From a checkpoint of a small transformer trained on Wikipedia.
Size: 14 layers, width 256, 2 heads of 128, 9.71M parameters.
Architecture: rotary positions, tied embeddings, capped logits.
MLP neurons of a small language model. Each row is named by its layer, matrix (gate and up: input weights) and neuron, and shows model dimensions 128-255. Each number is 500 + 25 x the weight over its row's rms, rounded and kept within 0 to 999. Numbers have three digits each. A neuron's up and down rows have the sign that makes its largest values positive.
After each neuron's rows, "fires in" lists the words (lower case) most often at its 100 highest values on Wikipedia text that the model never trained on; "fires on" lists the tokens most often at its 100 highest values on Wikipedia text that the model never trained on.

L6.gate101:450516479458505527510510470507498496537474527481484484491530471488570545487478452491470482500523472498568519514462517498498494515503466461509512502508511507511520480470476489494530546534495510542488540502504491491470495500472475519481480494476508511484501482547464473537496472478475500481455519511480518503464529527531489470519480453516489547488506494534491486469504536495480525516529
L6.up101:506514487518456504439485466474526500460467466455455511503490504512478492515503489495496503498484496509535498495507523488503505503454497532468487506501479535485506511479504520507528465486506503517573515482497526513521545490478493522505515549501492521493433473497559486563554496468498511477488526514501513456526526477514552529521530508504496498499483517509440470489545518504515490472500
fires in: "it", "be", "agreement", "been"
fires on: " It", " it", "ment", " be", " been"

L2.gate436:474497472512506565526528491455509458505492495514449489506492553485486503461508506452509510498470451483511497527484553539493504523487478447482479466513464544502457494511495472458491475514485542508467482522522487455524508486470525477458518497479498481503469524476531513489492484472529492528496511457551488521473465494534518501498492488503485541520514475482531494524506559497491482511466
L2.up436:492527466515528522499488519492535506472511473502490507539502498497512430485478509460542504514507444460529502544488490488470495510456524492454460510493479469479460468524480507489474543479467542498479484495511467505495494478484512494490525473519503496485510560505481482461501515501516463491477513464596494490503509504538502492515499534514535546552479504478498500513470498497515498521445
fires in: "father", "2021", "said", "2025", "brothers", "brother"
fires on: " father", " 2021", " brother", " said", "ification", " 2025"

L4.gate393:484478523479528492508484458530498517498485471479536454531522520510544535500523529533526535484450460494496466493504472543499511480448489494502512448524458498514503493488510498527481478530502529512507570489497490460517550491493524514493457543561526516479482528490508474512527509514509506485505465453463509489513514489500450509514526457481465500543479496487479511553482507473507499505503
L4.up393:563501482482501499450501479496443473521495463501436512533511495500532501509488577483491504517485470537507513490508469483530483526540489507536503475488525533521503456488529503511519508516520528494506481490526480499519515506503488499443464488501504491542484489512514491530517493515540456494474540476432495477518499501533482532477517481477547530481510520493521455513452497471527504513518
fires in: "after", "when", "once", "although", "following"
fires on: " after", "After", " when", "hen", "ough", "ce"

L4.gate389:470487491482470481477551512499496499515512523472522527495499520500491483505496550510458457548439464479512523478490493526466505496512509541516496453530511494468512479536473542496468484519492506491517449523454465496491491488486511494490507515500521531492512513490508527519496518506541533528493443501480511492483527531497509519490501484469434469479476502436498484456519502507538458502512
L4.up389:490509449502511502510476505508490501534508486474504493492493554484515476513490471506495496522511537491507490531556497488512496559506492504525503482527474505528473516512550475524495482489525487505462507520523529546546476499523489552478498508487486484520503525503461521531518484509512499522472477517506516510523480488499518493508471540498494501519437510508524545506520494458492497565490
fires in: "on", "at"
fires on: " on", " at"

L11.gate86:463526487442499509490491510512500488505503492498505478497500482532491490489480501510524501496555539513466507558474506477474517506467496504511482505501530497476461499476522512507463521477507519490508502433496517531513503484484490523478516487486506535485494506533470565474460469509566532532469494479474484487496522450519505538500514519505512520484539534504533519534469549558498514517511
L11.up86:516490520481488525498529477511516521489498485536474541499466542522434495486504487440504447525503501528518558489507527512511525502467503543543519535544519533492508508478472533533505507495506471467548464507527479491507500527487490505462546488469492476477508516522499503487469482459520536508506543528511496475499469459518494417512518452513504498446460510500472486499477480529472506500531
fires in: "for", "as", "to", "of", "with"
fires on: " for", " as", " to", " of", " with"

L10.gate465:570506505471507499505496518520491485492516476480525479511460509515538504518553495497475484503486511458485486493520497488511530521471502515522497508524500499482453507498488516522464494530558524461514491491482529517494466517507542518516487470485482520488503507519490520523489506481487515517477499486532514474442518481534484498494495533478480555492481473529486512526491494481482482449458
L10.up465:492457507496507473483515507550512486506502535515485501501506510503494508479519488526476418504520509511447520488487500470538499511473522475516478519539507482505516458529522480529536525537486488521500472451478484474480516515521540503511505495493467462531502465514508557474497481482534500493519503516459539484511514467485497482488482542510522539520529505530486506464503470497468488512533
fires in: "for", "formats", "forest", "beijing", "foreign", "forever"
fires on: " for", " For", "or", "j", "ke", "s"

L3.gate341:505462498500469504514515499441502510485491500533498494495519520528491502509466531530469524511515526517523515474571489498537494552510522462512520528532530517526514496490508523515524497438474502531551534479544528516454485511513484523506500504461531452494511540514469490493492503484522474469542501519478490517502476528479508513496503521475504527499479494460507473528514501558509503484537
L3.up341:526475535508496529505522517519493524513518487520508517560482522469476497543471496492496489520520541473456514563521488544472512475467540504496512466486518494514500466553477515539554498462461535538505506499503525528490497520493514557496527508503502512525478524484516498509458481534498495500497514511499521523470459495451509518546549506478503497581535494543502526563492514475520500544505
fires in: "a", "across"
fires on: " a"

L4.gate449:527548515504512494526519519537517511510498514518533506465488470481509495498489480495509509472491445526455492523484520507506459498472497533522511529516519469517482479461512494499463493515508503475514539522479485513501506508465467554496499518543519526479517500515503491499522514487492493477487511458512506464483508507489487485497542486465476503469487471515477499496472491483493508563536
L4.up449:496492510493501486482482548506523479479514530510521503450480489484455526538493498482480496512490534518524479506474524538496518496527506507522529494502538486541522481469477468527500535529477524516518523527455502503557472505453517512446456475485466512467569516507457466530516497469528523532504503487466485501527519527542475518486474559505509488507464472506473524493507486531544525530535
fires in: "when", "where", "what"
fires on: " when", " where", " what", "hen"

L4.gate206:473491487476525513510507464499523498503450512504493502472484542511501501466461499468471479508475542539513496465485502512478542462474495507512487544468462524503507476495465482532496473515534510512495471491485504464479514513506549534509523491519568457500522444515509462515471516562520514475500466474489548502545471523510486502491472471466510527547467482535502488483496511493486508529507
L4.up206:446474462514518470495479477539532462517490483516479468479522524489497443486510503471490463508503492528532498493520524484480492470512502483538469496493494502481501474494484514511498496489522484470491475457528498464499506521477490486523536426440483468499487493526518503519474494522487503484491465474482507506484471493510470470493540511467539508486519455561531530464495550481495513495501
fires in: "in", "for", "forever"
fires on: " In", " For", " in"

L4.gate31:498490535515508470513489491485477517498518492508484483505493531493501492485485522513510481520526546495480462498502513492468496517484490530477515474469442508479481501477522533455508502544481486512508486504469492544481474453491472502469530559477519484519529486485496478449456459470537518521508498549486533504438485489541501484453508457477468521497472506549494502474556554477529524482482
L4.up31:498509522513492511520506501482488499495474485499497498570489504452496478479529515483529532465515486489470473511467506478436488486488517530439504489511515482543508478488495510497509517488500475502506487500443501497512473509493500500530524477514489463522538469503541509512490486483514470482485451467512526503471502509518512491518477482492498476503483513496500515499505498510515488508506
fires in: "had", "has", "have", "are", "took", "s"
fires on: " had", " has", " have", " are", " took", "s"

L6.gate225:539507506477532522506532518475485534501478503489475500514441493522485527540531478481510555476511477517533534503489493472454522488458535471464483509466514522534503527540476493490490492543503525528547522477520522538514497469480510440480513535524486509503496524415475528534507480524498490478489471498534462483485481493494475501526495572511511508488493542548499512508467514489510479518521
L6.up225:506513493500496494461511503518464492518474487552482474500506529532474482502558483510523510488553491559546496474498473501488518538480483483545506510532509536534485488485514489478507491524487515499509514516513476489504513512504493452515500541512473533510481548492594483530506506492531516492451497514513481482494521499456488459534500493511467483485455489491502494533480512452496541506512
fires in: "he", "she"
fires on: " he", " she", " He"

L2.gate74:493521543501499500502488439480455467505477438501510463480485509505474478510494525529500542510489517523519513490518501501479446545466520479512489492471530489506467485511506517503543494456500481506486509525508523498443459477499494501508537562519485491539474503494491450513510492481494440480539483529504467483486531528469474486550492555495492506526455510519505502493538560462474516515462
L2.up74:488505491512474511486513486509494518476501477486513469500502474517481562525507515498481523523514496483571500513521497470486495511485474440538529525479490508490473502504488493511492575491519458484505467515512518478478496512465526504530480529498452518508507481504490474509476554493532531436497516471542533552481473498466502536529489538569494529522499513460492511510436526477520500508510
fires in: "he", "it", "votes"
fires on: " He", " It", " vote"

L9.gate427:521495486493510508499522536489484456458494480481510514478465501492461504477510485495527514477475430448486509545496469506481507471527508479503553455510488533493493532479484478459435526495534451481505518483500458504487484449500508501498523562503493506445495532515496500485513482480505501523470520506514486510514504547507511529482531520471501501512511505494510460522523504500504482509514
L9.up427:486491498477489519505491495521495530540482492467464502471479520516482482503450532516461489487501503432490525499514483476528492517523502526520490511528547534476517543496484541470512478522497500508522476508533507531503513498573515499478485490531546511504498504470478532498489529466515479551494474498506497539454577512449534484502529495468538532507499540507490471497518496476518519498517
fires in: "is", "was", "as", "been"
fires on: " is", " was", " as", " been"

L4.gate333:513493462467490500480503465493534512558526487475477466533512497502536479499463505505491516475497478523471532493522507465465476460515519476519517525503480519484467523480509534507478510500505484488466475525504524503517507516497515511512471480522483513525521557494492470502456470542507508469509475510454519507485502471508525493469444484506495541502486504534502511498465492545506482451527
L4.up333:523480523476461478510485513495477517497525508502461486537481478524478501471516489510498512491472477536540528464517473507440507453486538506509522489504485458535503453497523437533464486456459497489464488519544485489429449496565501515499490493465448493514481506496492491496489500522490466516493465521501518500456518482481513539491501498508454497518485505502527483500495492504492511524534
fires in: "singles", "singer", "title", "temple", "following", "selected"
fires on: "ing", "mp", "it", " following", "elected", "ography"

L4.gate86:488523452514514490499481514528501568544495478471502487486463465492541503528488526505476499506474507546461556511521509517488530468486510498516518488475516490463501488498508510493514503489474524520498484479529508491513471479554487461540476495479500470497533491486525465500524514493497535476492534469482467473478499533511517476497474481444474493503475481476501457507493521533505538500511
L4.up86:539534505477503507501492518507470480475496495461522500467472507496566531486468501509508521536487493480506469494540479472492479467507531522534524484517511488478485485452545484510502449507487514467528487489532464441465546452546471503483506477474508509500488489486483470445538539477531501498494515467503472540478488483496559519504515497484479521501546496488537499485510509520491532472499
fires in: "usa", "us", "number", "gudkov", "total", "1"
fires on: "S", "st", " number", "–1", "d", " total"

L2.gate503:502458437493552475492570468438527522515485452538465515513485512524499508562494518510487491486500539493543518494526547508499484551504551444522505508468500532498487496490521539492499468486489441507518491538492504514488494522429512519495451507510529511523481502480481496491514506492511527466545545499484483482469483516495506514493474510510502484505498451465484524486504510478501457498480
L2.up503:531468505475508537484494472544508523530489491490484546532517509531501477506506502498512497511486499496525493525518560463512489505487570461497498471493490530529490485496523495500550504465444496492493487510476489506481527530459464494468472504519565481514474500517519510514495550454490503495481498513469475493480484511463501496532533492480492511492520500466519524472524505535494495446500
fires in: "he", "the", "it", "these"
fires on: " He", " The", " It"

L6.gate123:510495528502501525494482472511514504482523505489469489484489499467475501482538487494477544528504489497464490510457471455534522493481474485468505515462493482500533511510539566525499459492527483500494501500468447480514493457502495466515464492495480527485504486510481542495497468472488504529491500481502524514460502507513537441496506508454488459460532486539451513518529512505511466504494
L6.up123:532537516483455481517496519451505555509489492496532509494497467542484524496520487523538462463499487500485526484428478476524504486470504446467467493471490470514509505519503524547484460483485508492483557476480495494523507489506491491484519522473473518485524502469507504557509552455497550500529502573526481477523493488509555492532493533475516554500536509479490475488512493493510503514506
fires in: "of", "five", "000", "few", "two", "three"
fires on: " of", " five", "000", "w", " two"

L10.gate351:489501521477515528493483507494487471514459511469485466501500512488499530517474527503472462483497520560558498503507458493509477520489522460548499471492528526491536472518487533512536492487521520467493495490499531496501503497486501497461517521504458542525525480535497486477512511505486529498473509499532528483503478484454445497510479481490475485497436473501469497532544515491449517497471
L10.up351:508513529521501453505454531503471512512549543512494489528526491497491509520503481512538547502520483493507491514482508526478534471493554521550529478514490504487521499513472507495428543503502481476502520468481536543511506465495503503467525554471511511504504474507535504445473527459506496503510490531503503460495514513506476458507535508516515512499503501483486525546485520490479486423490
fires in: "in", "at", "instead"
fires on: " in", " In", " con", " At", " at"

L2.gate462:445551531477506475503504503552470519535498530485470475486468503490502501498493533485533541509544494500506475477449470485511514521530514485464434469533475522479461504517459488473510500517510505537499469530474500549513477488476506464523492504501515474530474511546473548521483517507509480499465488521478463509526494459537525516490549500496472490524542474505472480438488483516504542500517
L2.up462:499539481526493516496517517544469501529524489517448490464479488473521489437523525504496477479545493506474502504447470489458495497496450455496467496476516518483522506465490499455516517486505495507504468418473514511466455500503506523492559517522511548477485498479469497488473509506515502492476494507504500516483501516500496419552529466515476492516513495503466485492505515514501491457509
fires in: "her", "more", "their", "go", "6"
fires on: " her", " more", " their", "go", " 6"

L9.gate374:515473515506469457493518499511499472494469521475531500501498526489548517468536502473479501549495485498488551516537486470493470508505507516514478484521469500514499478481510499490495474453534490517450474460508466525479468453534520509554537498505511504499464519473521522518543488487512478505522503522503502503488470496465517499434526531482533541528551485510536453553514478497491510552471
L9.up374:513468537527453496500480495539492456516477481498496505526534476541487498524532509492439509482498505516481496472507496506496508504541514514474551497547540499487505504483485456495495501519529480491535520498548519491509529510508473453497464480508522556498499487490504465495512495497513457490469504492516507503509539494488457519459469507496525543514550519467485481497540515529483532482529
fires in: "was", "being", "been", "had"
fires on: " was", "ly", " being", " been", " had"

L2.gate111:522495510518494531490473458497481499451550462497523518474457490502485495467492500481538523475459468513551527495536543533507501519499470532509460507522519501523492495488496499518557508474496496508533512467490467475501524459491506530506485491503478491477473513492494478484521488472449502505507498519529490479485464496514492510513515571473498532461493476491512493521510544524495510518488
L2.up111:477469488471495538496492533520517501530483488508544523493488523494492498531459499501476528497495501474487466505516504441501498470516498488493481506489512513528475464496446513508495492478517476521541491519457548530517494506515486482518495513512508504487519543529512515505482487512466442529509453506514488502497552503529513525520521525501537475519484454501521532535522586498539501475528
fires in: "major", "did", "no", "majority", "authorities", "of"
fires on: " no", " major", " did", " author", " title"

L4.gate55:468539505481485483477496492464541462470497475502511482503499521485472532544532489507483529530517516474491535474521495532488486535524513438423528478500477516504473494520468466521511504499521455495570502506483453474512471520491475471503522503482508496473488528515491487510466502480454462538501511492495530533520495498516508518553530486521543475531447506507462522489521527541495502465489
L4.up55:499467517447520507476500452477530490498528511524472500525501498527477513508525534494470544494516532565492484451564495498502481505480473508506555503536517504485500475490527494503510495466509517538514515492513455507502498467463502505471503526457532469529521500524488510447513511544481493502532473514515489543517552482510541503498501488504506479484497520509502494536529488488511525547462
fires in: "their", "his", "her", "historic", "the"
fires on: " His", " their", " her", " Her", " his"

L9.gate452:528529492520509521530472497452489522518488529495474481508516476483526511538487506490504492518537434518496478501481534482446487525499526481475487480504497497472507522499494546485504495559511493499498520455477519506482490513499513458511453518513524499532497536485491500506523487539502516484504480509467488507492532508494481520461489474478556507490493534485508478528531511490472500555510
L9.up452:524453490476496461538493475477505520490545496494539474516461482576505516486512517487461488486493546501487476496504510485492497531525506490471456528509460502489500502529480535489542463532523500492504464520444469551504495482501519508493480502527458494508512525489531484493472508496493465474507515457445493468519517519511509517492507491515481524475529500494540451497498513510500547520492
fires in: "it", "which", "also", "that"
fires on: " which", " It", " also", " it", " that", "P"

L2.gate264:491497482492503526522491521499518513506446495497527507545505465473512499533486537488461500509497510519492463468465522503494522472495506553491494492490491490431451501499458502511500438459514518498478509487510505501534482520575501501515471463525530450515494515494522496505510462506478511498459497501502513512520498451490493512528510516496508529478468497520488511469532494527521485509525
L2.up264:495489459467504481538474485497462489522480495503448480486512492533527530469504519516519462478489478506511533477485485486469481498478486478509510487504533493506439482489508434499497508504464474542501509472535487496472437495534516496494473498487462464451485447509490479525521497505518535473476514533508531585471508538493514481477484451485506473507490484573484502495477554506496461474519
fires in: "usa", "us", "april", "june"
fires on: "S", " April", " June", "na"

L3.gate394:544517521510488533472487512512563497509492505481504505455504493522500498549496519499489488502477478507491484463532473500524496523506490444468489498492513472551492501506481509533510440510516517494504524517467532512460535507475482511494500518501520510524480495496484535470491489507538475526485492516492507500511501440485561498478519467458497526502502502489508521500537514508506490512503
L3.up394:485508493516496528495473475517495519491526483505542516496500460522481507493529483529530490485490526496528513493509510460510471493479494523479501450494486489526496489486522517487513489554469457478447538494485446508491509505516497508507529501516527472557507518503503499514487541539486549503511552509524498494504519515502503523539507498518486469503497529490471537508553463494532463541473
fires in: "two", "three", "several", "five"
fires on: " two", " three", " several", " five", "ub"

L10.gate418:469466486431485516536444458482496526545479497496494511482510512492468459499517528492490517517507532503526490495501486486515482507510505486491509493493528506519509521500459521500523486494514484514487480471462506537516501495492489483523457519547515477477504513484502443498518509509492527484527504501473483539499489483466550494506478422485473473513494501506525479470508520498542507488528
L10.up418:464491455454464493523510513501477550473498501516487525491473502467532507474485490492463491462499519466505496459522470482485490455486520522453487495496490459518486551511526499522473491490481454497485480500496461531523506476515486544525513511506492503524461457496488498558493505487468525534506549503509558524540473515537515485534506491520485511500478489515456492503487499491511527510489
fires in: "or", "these", "and", "two", "each"
fires on: " or", "se", " and", " all", " two"

L3.gate71:519521500475550517511497498497527532506491483551522493506496502504510467523497523486477489533465476498457494463485532507477508466539520506486501467433523460557507528495545507479457478545491478489470520471490462505518524498480527534532479521540500480549495491471481530477483459515488487483483499471529509547477504538492514474491510544459504458470493516524511537523557550503485489514466
L3.up71:567531499459511491551515491488478494490500470502530489512522479520493550481526494487467459432512476500514484468504505497521519513503544543538484527459492469494508497523489478465530462478541469515490483471501489511454531483499487454501509522482530477483484498460544528501521488453542534511507528525487499510492479502487511538516494526486499506492502500501497482481505497496525463468554
fires in: "were", "became", "was", "are", "households"
fires on: " were", " became", " was", "old", " are"

L2.gate443:504474494499513539526468487475476538493496483515511493496463514549498511475476482495442495545441519535501503489497560467477498472512508467503530549497505502529480478477517484483522496507497526453475526500515455498495476508486509498519505487517498476504474510475473532477486515483545489464499527470495502524503467497466513497521529492484499510505514502519511509522509520473547501523436
L2.up443:509442515489483488533504528503487478498502492515495511492467526531468524469457515485475531503477513497496511531496559484454505481546504432491478495507490491504467482474521476504515477494507491459507518462516478450512491476495501499438508495509499474525508507493522466489524462465508516469557473514507476518506443506455501502533495536481479513507496483473500505502500519453515543492523
fires in: "was", "career"
fires on: " was", " career"

L2.gate183:511482503472504539488518471512484549528447449526516454450484490518484525492527459498467508504475539484515530534475535501471509509505494482479483517503502482486506491536490494459504485499507493542450500478428446503520472459474507520492493459471531491500501507499515467510457528465490494522485513474536457513526463526516539476542501487480516503477490486515504491516458530512495483514548
L2.up183:525448521497491510511526466569509536537499478499530497492475513518493489532548502476493493459501492490503464502491500503508504443511492448497431532455455497520478447485514513493508500505494455475514477500454478493464478473521504510514487463503524558486477488514479510507550502501537492475485480486482515493503490488523471503505490419463486453512510493561511542509492495511509479515475
fires in: "the", "they", "these"
fires on: " The", "The"

L2.gate232:496509487531514521528485501531481521518450478518470453454489485465473497533490477442458527543507476489479495502480471526483516510488557520529548490563498533490527476509526495518524496526487502513515451506495486503532506493563506491512452496511467490493542516534497516522487488505498532522501472518464513496503501503506487472478502482498494480493528528476476521481512529493481518560525
L2.up232:518538511454492431536556532524497521513471521503522475517512559497499530517444515510477496493495515501481471504508504459504492518480510533584496481498494509467522496525495484515484516529532479539464530495489505502500518506515503495464506491448512514501503484483550480514487484489507473508458504488469506471518516526475480458510517495490490512491459495514493494529489503458494519522496
fires in: "at", "on", "atlas", "one"
fires on: " At", " On", " at", "ver"

L3.gate147:486496481491526481481496468497489507514502491492494506473496564512489493480540547521500485502473518510494503487489501502531549534499474503514520510510538541450473468488536481514513526530491539491467491472500516580487489515511492515511544566474466515488462481513475510474475480463528479500516465472501507476491466534497523493462509494513465511479463531526504533525501507482479525472516
L3.up147:502458490507514565467581519533494462465510545477529467509528504545509509515497504483544479469496465515470534472453557534521446529527472534530485534545464474521518506480511477524505511469495531479527493498504495469529528460489505477497507509495473486504516530520475514521484456475522487452498481505538487467534555499528507526478509469490504491484511506509490489515470496512506475485524
fires in: "for", "after", "mistake", "as"
fires on: " for", "s", " after", " as"

L4.gate113:507533497489486436511500532544494498477521483477483470498523530462543519500505506537465473539507514495466489465490554508488509490510509496487463479515466495481501485507476511503475483508507476507487489464520483482510471453531485491498530486482499558508512497509530481519489472506497489486499460496477548527473489482503534533516462532464458485480499524507496568514495488504499510468508
L4.up113:515475480515515525505482486509501462456499489471504513491485491493556507506484502513478482501546508504493536458507484538466514544490489492519510495500460528536482483479502533522504444472468450500493462500485511538517467532512563451493469489492460497494492497511503515511462509515535484484496480517539457484433506548512475503478450508481503485527504482495520531501525512511516505505515
fires in: "not", "have", "joseph", "jose", "has"
fires on: " not", " have", "se", " has", "ug"

L11.gate68:479503472540504520488537519500497526528535460495451469468495523473482519476508470506521486532486513483497505491481468497492497508450495499506435565462535467461531469453511467500508507551525493521514512478521493512455512520497482515494507512463496496474481470512467473481478476523486510483508496438510541525510467467521494460503514475512516509501505461492515487530488507496479488470506
L11.up68:496519452460530455445541532523491534548464506529527497489475494510479506475499476445486536514512502533476525502513519481468508523461504511514489502498536507498509524492508502522485567491513506478505512477557504486504545534501535490528477530435461483540469495508472497463523498464476564487505482435457524492500503497492533489513506498501497452458489514503502511505518497493496496506465
fires in: "for", "formats", "forest", "forever"
fires on: " For", " for", "il", "or", "for"

L9.gate280:546483493503491513490482477498542446461510494493536521502525481496491510496496493518441458531533474534475516446500511476506496521489504478488470503535539509496528496519496505477488487569494491531489491510470534485472497519511482527528519532519522488520471486530543518474508504465484528491503509488456529480525515481552494495519488508489518489509464515498464488475522499533489461460519
L9.up280:508455486509520504462502472444480507459515520484462518500464541466497509513512487504496476524495503476489538466517482508492524491516510526525461465498507456490521513545533484489494470467498498486486485540496526518514502529493517548552499479529547491501518497544486508514513501509488486516469490546511512487513445489494495506495537484532523498490495489502493508519535522504494498489504
fires in: "an", "any", "picture"
fires on: " an", "ic", "ce", "O"

L2.gate261:491449556495498498503487490517508492488480476492491522504473483496518543518465517449462494506454523496508493498475470533479482497484494527504480495479535530522489511532475485495500526480534504529496483452420478494537567532503568570465494520518510538495532511487472508500485479528479482495489485506496525453534494473494520476509519498501502511517472486475507468518482520511531489509492
L2.up261:491490484472509499515495483507539537528504473454483521512494464522518493485503546477492508461517510460440507513489495540458492493497473518511470476498488496514506481494507537486501455455465517518456524486547498485531491528551543505527495530505547510521510529516513435518513495511466516476496460476556529473479498487505505496505512501502504518524479490500499457493506493500472495478468
fires in: "platycerium", "from", "months", "album", "further", "fabric"
fires on: "um", "rom", " month", "ro", "ur", "on"

L6.gate328:498531478541469506521494512472488470504491531531476469509491497517513497503497487469547488531499530522561477529510530538520547505436520464520530501561494501518486550502475513511503548456490488537538492509470504503484473532486500497519540518486503471493531509505507534487509498495543532515573504516460523504506467509461481514488474532450470474467500457517504460471481463485555492528522
L6.up328:476511539521482514493482533476489509523509488523482511541498515457517504559479485486506532539465474506544512446461504490469500528475500544496494503508513475538537514484485535524522470499509549537487501496500498507501487516507454518510474493521498497458538541518514525506544517540479521515479516526492503465495508487506501501500551477508470506490513504540501519527521471506451483507500
fires in: "february", "july", "october", "march", "september", "america"
fires on: " February", " July", " October", " March", " September", " America"

L4.gate374:518487514466514487499507514489523471498493476514504504476479517492504485529543473551499513506541473449515534519546486535472492492481515472506518498491493499490487502518467484498517519537513507526502514502458525499483521516526495525491516514462533470451592500500495521507481503496538486490493506524485439520462481497484479463522475511470490461536511497476508520490509491486473496538505
L4.up374:516484509466509482514514505499550501456491495520551483463510507521514509455502475485463501472523455506520511485482447525486519489500542480488469548526521508521484487539479522509543522453525459528528496534497526475487536511486485496482480545506518521485543509498503474511512489529555487497452503451497488452501503505526481495491503521489508502519513527492554479532477441503433508516481
fires in: "one", "1879", "victor"
fires on: " one", "ctor", "ford", "one"

L2.gate281:476495526525534510480478478470505486505535476541507468528496514488536515560516508521537498524503473487499462494523544517516487478497522504523482490482518543548472530522527530499517504505488508522518518502511495461508528485536510539501461504511481492495490535524499465546452505488513530506477481473485536528510513504468485515496481454501526445469485468520484481492549527507493476500496
L2.up281:516500529467546539487551505487497461518477489483508518477474504529507519494514524500512482489492505470497515523522501542534526518527519463514507478475509541486491497530477481487494481521489522503476497507460498481477539462497459487486543487437455507493446470513507457493490533484464502489497499448451511517507527514484478498483499443520468515520492515532461482485560527517519493524483
fires in: "also", "this", "same", "it", "only"
fires on: " also", " this", " same", " it", " only"

L2.gate420:532511538520516521521513462527523497526457453528468485510533519507498484478499483479489470512518475529502427492517451511478538493519433495534444464497516514509465510487486526500510477479513506467552500490488472492488526527485500504516465486516539490493481475500505508483519479474517466492493454430461505470522522483464516460475512510473515451500496518566503504474488474532468498522543
L2.up420:460514500520517505494492523501493461545479501516506443542537476459506493495472480529489504485453500494514504529475540540503460545478500489508464496554512514514523492473522545492483449509518427509509510511471468508506484482524461470493503475517474497481526529498522482508544491502519534536523480470499478492485527514500464486538521476494559489482471487509525526489496477512469527531519
fires in: "march", "november", "april", "october", "september", "august"
fires on: " March", " November", " August", " April", " October", " September"

L2.gate257:492500527492487515490472515546482501484476507492537508479529485451464462498518547488508503474500476507507498516472522507508477520543503489487541473500531502492493471527456496505459479495526499535523495511491479504503541511519477466465491486520537560512528534519506495503512476495538464510492486503523505517494450468510560504443517497507500466536474482521465543522491482563471482473539
L2.up257:501508511491488524536522498516500455529492506497524508535579513481505497504497505464501506441518537529484514493539486503499522511505462505520501490518519513557490441490481513541490525543532520502508517488489510492498487493488471514490482499517542510519487478504487496482480545502525455522513487460459493526493528475487478512488521456468515497471552501558453521531541497486448471516491
fires in: "his", "their"
fires on: " his", "ing", " their"